Part of a small language model's weights.
Architecture: learned positions, biases, untied embeddings.
Training: a variant of Muon for these matrices, 12887 steps.
MLP neurons of a small language model. Each row is named by its layer, matrix (up: input weights) and neuron, and shows model dimensions 202-297. Each number is 500 + 40 x the weight over its row's rms, rounded and kept within 0 to 999. Numbers have three digits each.
A block is one neuron, or neurons of one layer that tend to fire together. After each block is what it responds to, as a language model described it from the Wikipedia text at the highest values.

L9.up18:507544522502510358503554500515539455458505511466475551531475554522488555490523498486480559474477519533537509566460515512496465512466548532508503454419541449483490492566425513446514480486543551426419525533444589591505476510500516484454448487551500410455467516535610541523503509514514484523
L9.up167:531508468456513496460502553522571515527454497546512554544520484488493494468561452476492508491449511505497444514504481495469437529530463436471489504395529518509577501543446484455493443473559521547517506424468561519518454547530466600537427497509498539462521533546489532548465460467522502520
L9.up190:493503468519517553471495520519569538493533479503506582580532512526453548471454486591499509476460480415477531476555510439441472489509533432535463523557514518473483503491537383573486459459541455507525532523466521514555517536514433499541457530481494454521517562473442496393456479541497521563
L9.up429:431514539540620413544487440566530483555577556549545533485416512523501573535490498586488560513543512560394488502443492447483502517548559469449424520567465521474467544527546498509473447509501487579487536516557453562484547504470480461451418506507540527474494525584525524508453496543491458525
L9.up475:498475513414447513473420457498554527482491468468517491530522550488541433550495546496442469511460510499460502495440550527441485511456499510485530465500476448464443450504433538517508514546514474487497525520520498540500541477491434489474437451557468475483480458480499493455516500494483455484
L9.up581:528437449542526487533542465470480520502451476440506493561474463436490419483458515510506528435447552465511441486501468502502548589538535481466447567504494465494481506530476500458474508530476504513482469525534507472521399539564487496579418484516486461511563543513435510527404498553503495479
L9.up664:502536571465450450532525513515455441520494549435559490582451510488512462538517514430505451457408472477473507558496427507523558469540498604477445591471464473536446498534487487502507487482454478478564508536551513542524547543483501397624466458518541477513549564509429446488469505536503493532
L9.up800:486457562468579495509470467455522582517488481479514554502472545407536474456477461543529526461473561526512478497532505489448457519563469507570491504559496479469425484496433535513454497546486541534582499523443486523504559481546496500528437510412460433430502518561486461491528445543503466450
L9.up1053:507516501445572485460482510508499468531513422566552493539581514541517450465555437560508471465486520455581384486449515540420545489501479417462462467523528453453471487525474479465497497536510499555530518467499583571563504478478538533503572525474516505444465503481431477505499498535528511509
L9.up1228:477466394508480530476425531473493523483555471464555427468481500442407498508474528528439500535554454545509433475529496511424492512548497569518511443524543525498498512541476481481554545554493512564572469518480474500377489561518490537510463467482566529493481401531504466489464449573439488441
L9.up1241:465542478503504483466462451517534511460514514503475532535512505535433447542460478507527534480465476543497521489492462488505492478530547451449524519527452542536453478575482487482528570496519414451427516504456493526517540500515531473545522531423512515457450394511546505504513455429473545517
L9.up1639:478492505528554451472535451496589521526484468522486574551442476415547520498541503453503515479492557509443482471456522489529435543445590517432548524486518506515454598403466563502540483477535510519637468499489493518472548503461524478474537497501488439452511511475449460528503494597495505480
L9.up1765:409491469549517452483531500492511427552549559439543449540502518451511511561483494524500540448524454507538451547556573450522462556514487498507456540498507533550414488489532419422494466534517557435551539575531444506427467488545425504508459473549509464495502524548540546521440511481498530508
L9.up1848:494501513541538496408446458561467584543530519478487578506467486542567510491534482502442471493440517571465496502483473508475483489511516487495459521465467450486498500467538484541569473484486513508484510438448570480497538453534526483519367515589472513443539583487485486507466468492547506525
L9.up1945:436448519575500434480512491537480454489524508496496554557514537456500509486451508564554488443457540504400538486434555507495481473482542521508462477512545520486436526535509444555495554547531499511505485557534531585457539499488502486447465505420493504471458490521451515498490536588473460429
L9.up1947:413509551464552521548525537455521484499523549596554569539504506424528464476576483572434441466454519604466487563527572477475468534468500474440496456557556510443505580521559423491481495520493468530516501523551510504510479534474511511496497514532549467501555532472457513529534481546495483411
Description: Verbs, determiners and nouns in Wikipedia biography sentences on a subject's schooling or career, e.g. "completed his", "studied", "began his career".

L9.up160:513482458485553563489496488552542545534455514491542527524463459400483499463476550554577547436505422480494534527483417543533493468555455447495541525533489518485453510474484522409544474514439455449451477468539488460508466478455518423449456522539490470549448527543498538530511422553483517476
L9.up259:507519485578528463506462510598521555469402496533564464504493485554487474517544497496584569428514516483519592518478476537478531444432460500484502522473483422545466485522449466552468539514408464467522525487503483411472437522559486528524464548531483467542471470472556480524598473492582557512
L9.up282:520542480503539471524493534565468526550508439556521509502511567505505495448539525487490564476447476451517536492516511406446474500478520549511475481533565464521548516548473483533500553468508480557455436517527489517523449462485469560543475474475518599446486543529487499502489507551479582578
L9.up297:493508546455515459580487496481513482495454496552475467477431466535504556486565518542498500555507432547534547487447573507519549478469527507469543487450465595493565483527532509564566442493493576457520484542516535413609415487536568520448477517543466523454522491539521519535554526499543542500
L9.up661:432450568564564503505531464478475515494543546512558531448439457510552487498483512476630473487426531489493490496581466509444452511542514583509481505451583557541492411501485490448531467458522489411523501548470486521486579479441496480544477495495474517473473496473486489512550439467442527542
L9.up825:443465508509592535531458509537478466473535516513581470503455486528483489492425536507581549496472465517498458494482481527459528529503460515551511435527546555498507501504462464441575550513595458500454497474436566479561474544484494385513471501448551552516418533471517484540528578526442477512
L9.up885:485589468497486490439567551467550555510444553502517440446478507519498499489461552532548517489508496509446559484514492492474438510499499495497535475533467542512514440494499552453566496492565525557478534495504518466494521567513506487481475539494475498502548492498520473524515471437491551471
L9.up1094:644406469529556469480482561548536545483452486494445456537511545531469455452471486444513470451520459515516585487481624489436450512473497493483568541494450549482516522451475536496482503516511546511453542522484469514587419514532500468603488524489555508544519493559477512549498455468474551505
L9.up1193:477489451510486477511416525518537492435493539500476484507444480464532490506549497409527532515449512469565543538490544498456450485524515546426499458494545482501491411536536540554558511476530449586479433489464562457540536425421449524523470481587525552484453439469482455457451505496562477541
L9.up1330:515549470466521496514464456540505487484499505461421532505504483540423481476598480515474484502492495510573530533588491525486506502498495463414560534468508481481502552456507512484479473509575610462507449420513511477494523540566413521537506447448502548566539474473496570549496474506476457452
L9.up1343:477456517499493489517488534448415458564542554440502490510406489508497494511498489451461511489420468507499490482519556444542484443534516548496545527496584500598512485461500392491508538536509485476553513554455519587536543501459567449506447538536492565495509497541490570506516511488453559490
L9.up1392:445472563507524463469539487528441496480522527514547424509443469541491495466453522547523496486530558518484476436479526488492441529497467547509521463516530542517569516507533583475482449501518495500532468496464509473489584539430465520439520539583516563505467484467469541573565586538542463546
L9.up1432:516486530443482572487497543581497477545451500524496487448494490537455489575483505482519457585437461535515583475560514495392482523487500501498460532414466497430440534430501496507532407467544426514511471596503509556578406486490494529498482499505520567479463531576529486469462412519559435573
L9.up1484:490549565429525508453454503555514533446524494498560496452455468526460526484454567490581511598524456503528535477503536514503468474448519437519518503541519557454499436493523522490554439527512415523542449596517571477474523500500500467531574488444469579551523609515548524512517504504445503532
L9.up1572:553455573589497487519515461448398464520494552467459416518493460502497543494554513523477514513465420463488454554467481546485456485491534553515588457513561535469557469490504478563472483493532448514430531476454478468490513471519420561512484483537571551489515547437510471528567484404517491498
L9.up1900:496482469490499468508561495471470472520505462539543482506508496509443492490548460480514541477518529469530503479448535533452471511474511519527429525453463486483470488466539466514511482573500496544505560527433498460478416521533568494479512488533499573496567512489509552476554544465547485537
Description: The year or last word closing a fronted time phrase before the main clause, as in In September 2013, during World War II, soon afterward; weaker on is after a long subject.

L4.up547:420505545451557520456438496533474541479535489523473454470521554469478479463513532472517525462466557493520555475438556456459468505573467512483522472469465510512477504487541559533456514513497466525489476530522539470517489514509487487537503423506478444424529525511524525534531518561538463561
L4.up1533:491513481536545491471470517519502497523474486474473489485527494570535518535528491539457498524550504482512491467485548471537560492489522515481456476409510455451496429473498528531510413565475497429487585547410565546508497477529466494479500518559503462458424497426516496465498495555466513486
L4.up1824:463555443483510407462466518548553385574469521541497545480452464430570496424478480438450521512447467478427498508494508445526509444479518554499486524516460517538486568487540473521511549509435484480504506542492522450599491522453488501525496480535421521499474519420552470569527510510549494465
L4.up1835:479522491481497509529483435612463515516509521523545650524486503479504539465531498479527466461453485533475467501383500521466479485509514521489466515554485485476499511421453444463500519530525478472454495475502470506551482488464536463454476502531508423527510510433477526528500531503546464514
Description: Predictable words in stock Wikipedia phrasing, in bio sections, infoboxes and election or stats tables: "gain"/"hold", "Preceded by", "studied", table years.

L6.up280:384513517473563436476387503552505439492496578450494534529528477519507503454474485548514554529499443455472558490561456512495548516537432519535511486500511490536507502447426526472574534499502511518520530533527542543527463515444466470493480516467521503490470589490523518499541498502579498506
Description: Year numbers (or their last two digits) completing a time phrase after "in"/"In", such as in 1759, In 1924, the 1980s, plus some country names after "in" (Italy, Croatia).

L6.up1696:517565500549456488558514514519514507531437537506527531529551412431442498507467585517484560536539506533466460497532521454496472483475515503521507570494379497485591506514426566459498551477553533497441537488470481495550473422468493500472483497515599505507478587381520475489456464518491522476
Description: Word pieces in the middle or start of proper names, mostly surnames of people, mid-spelling, e.g. Bu-ech-ner, New-combe, Car-val-ho, Bott-icelli.

L4.up194:486526525500538508447473528534503424541536573469554486481502522518524489486489540450457557460518542462457559391502519466491487470466504487486585533530466541532527542487466575547528499530542513508471434506498457489548544560490488525547465491508489530514476564524557564490476482447481436474
L4.up632:546543448535475455479468576554507501482521511535561489495445472464474568531530521448477528490425446505471544494534458448520482490468509517489554582465518461519481537519518498579516569515460496458548485467451515448458476468440470573487439525529588485514506504512494418492550426437548510519
L4.up1397:464471522465488563500538527569527483567478502438521457520474482560490496488507483510527507535443498474548506435507533514525465510478531470435575517494568545510497539524489495516535553502493455514537513524541542568530572539503497493510511476514494508467521442506453547538463463476518452505
L4.up1590:442493476487486495439533551513484439419496548524436502522567525421429550545459567476491533491510502538501510479482528524522544503496504479390411482539516439514527526483513508492476480508572488493555475531528516515564547533496471483504483543584487536437500510451563435555456473471499439486
Description: Full stops closing a complete sentence in Wikipedia prose, often fused with a year or bracket, as in "player.", "in 2012.", "kiss).".

L6.up1190:442483486523517492506512515473530513488468529424587489501474494503480468436428433412518524576441484472509523514471484520538507498483503553584447484488549561443554447493436513475486512519574539471579563501552532475505475528540508457436450474503457569492502446488476466510491544524534426531
Description: Prepositions, mostly "in", right after a named institution, building or event, introducing its city or country: Museum in Schellville, Hotel in Bangkok.

L4.up345:512522582466518532379540435480479531517496438502546528528494469491476451395508527497542516491499545484526499572530516552496537538513508482455540479567514478481554494474495584456475484460489516530568473529544558499466519520629407528557551536510557487536510448529499501479490447497429557470
L4.up476:503520481527600489554495517461492504518451447515491504475464489545490505392476378467455476509510495513503524449508491531502573488626518541491513550474522497541573528593522549537490399473468570581552547492521536520490470493478475579535494570457438476416486503484462472440502474488416539434
L4.up1674:469518461525495505484550506447490474525481485492554513474454558475486471499540490483533627478473501506456523520462556465523520540459525480448502578648596478572461475510456511531514480483478485499434506534561546472441494554504449555474464539475458586532460446498495473498475492531489539443
L4.up2008:484466489477470502494452483532520475565511483525526459528470615487445516510479398502483501481539556520561421503490499514468507528548470553478528526530498439447457497434429547531449490547520519494489499496523508504508559517511450488492511496539523461562535590491525521452537502406523540468
Description: First token of a new title, heading or noun phrase, often a/an after quotes or newlines ("An Eighteen-Second Miracle", Animation guides), plus math "=" signs.

L9.up111:487507516594508518490496551538506464526464476493515490530474450555420547516518552507536517478474519479443524476520468443494455548447492554534534575483457476470432524433515476523506544516560511450502454489539483522573470541475499515558422468534530565494476502515510511496545419559475478447
L9.up130:467483537559450436503508431536554545513510494486539480486550512440519519528512434467515458557471510511526454565461521490484457542533501594470492521494405455485471515534505463507526469509534555482448509486489454546470511489508504564445447499497505544583421505504435452484484556509502533378
L9.up335:505568505534546491487487483529483484525445556437520504526482487454500530482435475493446527495516485507457522553468460514490467570542559444416508597520500503518519487530414503524488522489488490503510481470476481463509536537531559460456487511494518539417537544478432397485488488538438502546
L9.up391:479502500439572569503574527542530474537561465462504607544456461521441493535496449505526500527532453534576478589480535503491559425499485491505576470571512459500498479545527517435487528509504493497508581542498496474444510474474526475472531416472544526526498530499503503552453554465494447508
L9.up562:554481495482459506482557534531501461526516507418530538539555523499537497505530479501497486507478459548478520484492532451539510524449466506463504498492493466426486501507536482581504538512553482455518472529503533495465491581488484560490453485555495446504577524506507513550530432493497520436
L9.up573:453526457487475458497490508481546521528500522498504474467456474509556515500482511425455538455573540565414555437434452527485507554598498512464514474489548540534557580531464506578533459564515502512587500487524464388429413487541551461581552452594610532507514576463475523483565499494507524505
L9.up596:480520446528510473433525561543460541522527512497454560443474498502486481464477466454486558447450441475487510473545498475537426481438472532493531452521531569458561554548492477508529449514591487539477471532479478436492482489530541532539490442461540458481497549573498531474520500559485481499
L9.up600:451512516513503468494526535559493437530540497509484455445471499550456485501532408400492589433478484517470529472505494500464493496401522585536477549482560527477401578408459488515519507497513503478513420551508485494489466482527563430574434478529597431487443524541500470520538457444467423493
L9.up731:517488437498441547416463427468536434513478493474490504504492486470540534452555528527488534493461504549538486478446518444521513551551528567520506451382515515472506571526474516431480503445554510518472486475489530500433484511513539583478530417464527505528445500497541448493460518453488411462
L9.up838:429536565536531531518461506486445493534428562523527473503463510451517525501525528577551474452552491464544472495478545493495469523508476495426526518494414482514487525427469423459498533460472478527499520519410523493554460467476523539500503577492453461514505514492598499496517533472477458518
L9.up962:550446525469485524507489503570476457518477547376478528521538488533500491525502569507476508527515501494429543469578482484496480547478525505493448491478543418461519479415496492529521562429541397495541467512553530477490488537515605553473494448562523543509516505454471561442493434491441460470
L9.up1006:448541529519544555532493478529515426550498527533516474498519468407417560590453469548493527500557488537415516494487502483498460512427498520480487531576482502558530545599560455519437432529489515485388480492517461421517485500493530495517511514533494480471533559532547500500432497545442478494
L9.up1134:545527442538491520507473493489465432499477456521464575430507510552450490483445531461505520521459496466522499517501521525411487534439581492444532542434593520454472528423452491601506516418513503498525452438479443501504487488504511601523491465542469511476565479523503459495501486527448471469
L9.up1259:483522435532510508472533473517506522535588565443582583516460512479499502459486549479494518523508566566456517583495516505450526516517455434473550521524506464544535477516449493530570505458465589520537475522539439496474505520500523516533458512473541516509543482505473539536487507484453415478
L9.up1470:487515486481516458500515470474588482454549487482484470450506474457473507447500441444502543455407505545488503565398490461541466554484523519522459505537472488544519502530492450515492554526485545538521526570507435528551489492501539502495467486545524528502541440538432489439516459477449390535
L9.up1981:515495496487484469560498529569468476545505469435514526506485474509506471527471443520523454493455519492487486563544550498507475508505520490481543493494556478513524537572505461557469476494555442413487473478457457518467462486500506491480495478574539494432526492502604552555570404486447509485
Description: Sentence-final periods closing a descriptive clause in biographies and articles, plus last word pieces of people's surnames, such as Nad-al, New-combe, Kendall.

L6.up823:523489429481534537497456527462554490514517532527545502554510506512539500457496479516557447501515529490469527495484510551547487490502491499473509479531531595538487504500476512441494478498563532514420576525472538461505485519518517391510535468498432461533482551509461396520523550575466507472
Description: Main verb right after the subject (he, she, a name, "and") in biographies and plot summaries, e.g. played, served, was, spent, died.

L9.up124:459455461474492460497439474563536467483498520455513570487479474475523488565458537503492449570420527459556484471437505443511522535496507560533464537514423406493493511540459475468509468511497476493456501522550488481431494463537596535530510533508527512443547474465434490473479513573501474543
L9.up200:444485543502525489379516528494472520501509596527443536510476514512492466478485491525467492471536500512507508406457452414465401528555470496484485491538476540553524593627461484509471514520544485437512454511506528400519512429507496522459500471528519537454574490494537507557457510465401451527
L9.up263:435538424494540554505520575452511544556468501518500521534509491446464537512602511515523540475548476498535557476518504417479458532522442471454475527461398450510473516534454422448519566539518431483487457482423468469454456539424539488555398562490524469477456425496453497539449503486422520432
L9.up406:447451500524450454495514463497541474588554476516474520495567508477545507482505451516540536460454471484545494544446536553470483473478447538502477503515453486526491472496443445527533490460491545512485536515451494517456541493511476539494501513433505532526529500475531528548470539592454457460
L9.up815:447528510449522589440484506510581550447542540532517538503483474475469432498433484517543570522471498442505500537485509482533505476494459508518513550577534488513500527509508492550524524479536497439464567450507509503478546462521505514453502515521547436584484548489467443515397516483465470538
L9.up876:486563629485441466510589541484436493544532526556516490456496535528483437532517559480496523498575513505493528453543464460505468489516423537480573459591516451507534515459520394532473438517471564525485458549488467535513521470506506454603458541434502539626516536450527491447422454508437567532
L9.up939:459515547502499469474415526484472533489483553578469462468550420453486555443549474532491442478453511438520497527432522502548493474491534502526496515504419492497539438490505507454472461516553522512482472485479531455402477469435487449482432510504482513521543500501570494554499455500511499518
L9.up1009:468556471582498471468485495414529490555543537592436558460511474478466510552505543475523530439488513480568512524478531522482534503513477423508570422416524489487518486506514410542455565470462386479459496537589436491458460426514460505469482539489554533490499498469497531535562471516550470539
L9.up1247:478490510549508454470510498451491522540497524455515479513517439510566500536529545505518507502457517409542499528467502503543461530395501528478477476481397461517512441517455464469509463494487505416519477519492491513466507476467516510510406553459521481492489535469518563498464469516479530539
L9.up1292:463495505467578482580514476437476497493522488513534575526543440522547491521433494502501603418497526599412543544453554551484476556569499486523424435441476456467538536450489449529474402499523458411467511488523505494485501505550494446543513444474482520488557488529441529464471588430531448464
L9.up1349:436553545545470530487489529533549508557447506542480443471470507556526419482453493540482529496448512467501551484452525494496526513472477527538537483474522523517442534526530443444545517512491485477509520511524459454487440487471590509431397561546491508508516461500504483439542428430361480520
L9.up1357:421483505461479505468505493553509487475487509462483493442531491590513525492511536504496552495572429426491512525494545459490411555487434506467524489527452508566539542443541519502537448552443488511468492493546406492495491471461507546480547422463481465485445516457587502556458514445509500413
L9.up1661:548511565501544511559538559407503457518563569511497513530517436488553467481480488594535475539531555525482508533434530432469450505533442540492575515558480494464471473454480499474454523457464459456463545495513505434514471465482485508485415509483531564583508509440516503448428445465449548452
L9.up1769:447545542492523407540481548524467410527493520478472516429550525484500536559503424502498538494477552468468498397544496515496526529524441522534467538483538503486507560476544473512515413506438480495512473520488500601532526505522524522561474493533477542469464484424522557520483487517457492484
L9.up2000:526552547554545523513497440562491565555434533511545524495496439471524507505460469549464495533487511565531502538519514547503496587505581541481443493512432468574448489542473443473544423529491545515474487488482476565483467494543527475552457487404545515454501504517403493557513422427510492547
L9.up2038:455515509536451500511533463535519469500514515520566458506489504447592471576447502526484508468512515503523507567482473477482519510471517522569476440502467465525547518553503458523563424428509476527456494523497478465500417565516517479510489493453469604509480583453442455544490528529486485521
Description: The final word piece of a proper name already mentioned in the article, often a surname opening a new paragraph, e.g. Kofo-ed, Che-ung, Drin-feld.

L6.up1322:481461509543509512545467499527556471508500490497522469576495462481456592444519574518498480486479508447479448463479518554472551506493532493475485503543441473476458494472519519509457479548512460468470507475548498486500465514502586513486499471434574565400477509546479470502561584445488516537
Description: Periods, semicolons and commas closing a clause in narrative prose, plus said or Additionally before a new statement, e.g. "purpose'.'", "example';'", "Morris said".

L4.up427:428504492542536536492451561501555492452452528470511455492470481421510475427492494581518592509523498507530498504576506460462470583494509599543516536568496514622549526508518440441461495409486575413458443555462451538533505468497468488433496483472459478521482555499540471483475507591524548570
L4.up533:457467547514538486542539506539543510535456514443505481451520463450499485503444537557513541512554529519482490437491554466426459515540469474567523486502468482559492520438440458421466494537507533526532450507520475510494529514492497524533444458528550510520498557466513438509480521534488501533
L4.up1515:493495487475476498476539594451515520469442493496502479520488472488508531540501562592475573503546490451550468532407612502484428513562509514505477443477487537477477527571441514409498529509510523466429509443523499498503561470456529503423545528520502524529547496414609519565474508548460455531
L4.up1564:412508477490528501502527583558576485450444485436520548519510430522486537504494454477461536450536531600464500473512515490498528464548527482462523459477568545484523538534463519420489522534444518494531518537484456498465483497526552514482585582509474485478522561500520474474381430514499469531
Description: Surname tokens, or the last piece of a split surname, right after a first name, e.g. Tom Cox, Kyle Orton, Petrović, Roessler, in sports tables, lists and biographies.

L9.up433:451515527494568548541505568489480431567464569513483481551493498454511511490478534457532470483442487438514498531532417405510532508537518485592437548467488534517458444452576459462473532507506459471507514498524540476495526462550497500429475515486495505457515517510558501451585507532453518542
L9.up523:505507540512524523496502511473488562496501519499469567556536530551457518474498545469440546476481476464537535480513533508510487463461557493534503458562521520415477470494542472486536433481434497532479493517475563588583509493544536503448481505491525467491444438506510467518500497466513459477
L9.up544:423444444520508449554523556485608498447521526414569588537527530476473520478504456517439479488450474464531493524511498546467429607447490545475503542536483452498518486502494510487502431506470509461476504473518472518531589471469512568486474460572467506404598525579508553599459454495525488456
L9.up566:415532546496519514557442489493468525493467487525459435502557500580469510538511501520512521493489454447505487501491429529527547489478482578492427546437426542494515523526514503389496580524529510512458485517478552492559504468566433477483543509584505527533481551564500515499534474525502488515
L9.up760:556468490561457518536507542539534483491522576491511474478527439515435533556499493494495474479450429483547468472526495539532562546407448556493527444456514446542492413469478491481521483465529494457490496438434496630536472412488466535436534508483436507545468386513500455587489496461530561485
L9.up934:514510485544481456455539487486489501532473510545559486521528511392445456474483524438612485561447556528531433585450478463481556491551609525545474519470491472478530508496442438453577512450481515507448496470469501565506447446566471464527504510506467518519464476525435471483509467495531516483
L9.up1067:476524488459494409557510442548579480491452533506468489509509509438490470457529484522490503545452444457552484537539443502498520585462481560480498474500561544487493565467497452526442507449536539500497496515474522561517469563499436476506495450473515515535518438516548467528439507504469561464
L9.up1152:548497492499528359517462550534552484455522558444544574496495480474499515507527465491482528486494483453517468536471524558526438526517527503506402527557523525470528469462439457532526487480517547410455489466459561436561487547517498492427504523500519561497495440455518580478482509507585519440
L9.up1266:455539522502480477501489508542532500506487458500531461552480507542473500482538501490490496568423469548508535589501488520485435570421553504523485518531479463553473488501481525463521532574460516419499478537477497548480463531461516458473502507426510451469517470526536445523418436482508450513
L9.up1359:529533539517578498508517463492513522549420528496579483585535496539506525439568502467510510530488469482516578479496466495545532516528448589535523489517588472507526478433506488465578503538511494483507475527494477486539532492521417446524470596549505468505464481493500449500625488589472467518
L9.up1653:490508543499473433593456470487486499492470533506508499528437494412518526453544421513476448517474478473518490483519498547501477533523543397536555551516479463508523525491501506490539437553560544457479508513487527478575546521492461409452495461525519463498546467506451545614512443481563544502
L9.up1864:477436518522498542526441462498512479526477562524517473535402428505533485525527442481457537484509515485479553542533520494457536492487495549517484434549453447568536468461506525483509490563544503499492531499485458475526425559478427498461463522562485521519492537446498550448490521485517529602
L9.up1983:405471368509462538546488509513533460528531520571565588505414442469560493493458492467396508549463460490499514469485497479546509487513506521513521504489494556519473561466494494461483575511468440457566578546537559532529535475507468523477536495576555556492492478528495538546526505465529471490
L9.up1984:468486393451496502561501492483516437575495483512526492535451492553539448480518484471531538539454511427527465540474478483478490578528522521562481504473612503533589513457510438491483485537519446462494508436472589465466471543546584560553536467495491536488522491551510481553494535524515466532
L9.up1988:563541531505456477553523422503507437589503542493534454525501541499454452450505463511506521567422470520505435519490484508521485556477536548565476543480509519529505471539493423443559529516529497536484535521464575545482491516480546509462487506498502485526431482519510504514520581485480504512
L9.up2028:475401486447593480483530451493403464546470493529527583544529546499484454536459559504507497495428504478483525488489536489501512512538540525528485518514502500462524507486528430469474478553523502413467500511520499517513579529517546457522509533534455585484539469502434507558508454529476532458
Description: Tokens just before a country, state or region name, such as in, commas after a city, southern, North, present-day.

L6.up1476:519510530582563576527488458520444541456527521456481475482521504519560492480444488538516516489502532491492474567446466498522492490499495494526442428505491534445486509492458575517456470491542471503489508500537574527496565559484538501472465460527476540510493540434548453527571473454519477490
Description: Fires on the article a/an/A and on word-initial capital A at phrase starts, as in "A trailer" and "Aaron"; also on table-cell pipes and line breaks.

L4.up17:473500564480459493514510463509460454494403446509517476520528492462495462481556504532533498500483540424511529558483454554514522495501474492564491571478454555489505491549518509518442580508464532388463489463449549538512495488512461476432508517533487461568507530502478450489488473505472529523
L4.up515:498515474514511460521504469573540513502476507522485451496460504496522485524439509460501444459478459515518524591445493477526555479523472460511456489434523533470458490454530545502486461542454528483475452469462549503572534416494411576462411487554511433488461512479475523527564541502475576574
L4.up1186:487525515528565525456502434536470493520464451487488455522517557497577511517499452472507540478418427519499539451473451461460491525437463471555542509546461522540417521544465499435549506536460552468434452495475554564518497446471485533496511485471433520527479597582521527482531554534470512531
L4.up1457:522427480508462464511497510529547527500474538510400487511530460476468446494510534529504539536457403489491510508509532399458559471391506457468469535512448494462498407534468533490505410506526532392481442458423488590551463430452552500534482564517547527502504471524507496460498485587491512444
Description: Compass directions giving relative location in geography text, e.g. south of, to the southeast, on the west side; weaker on from, left, it.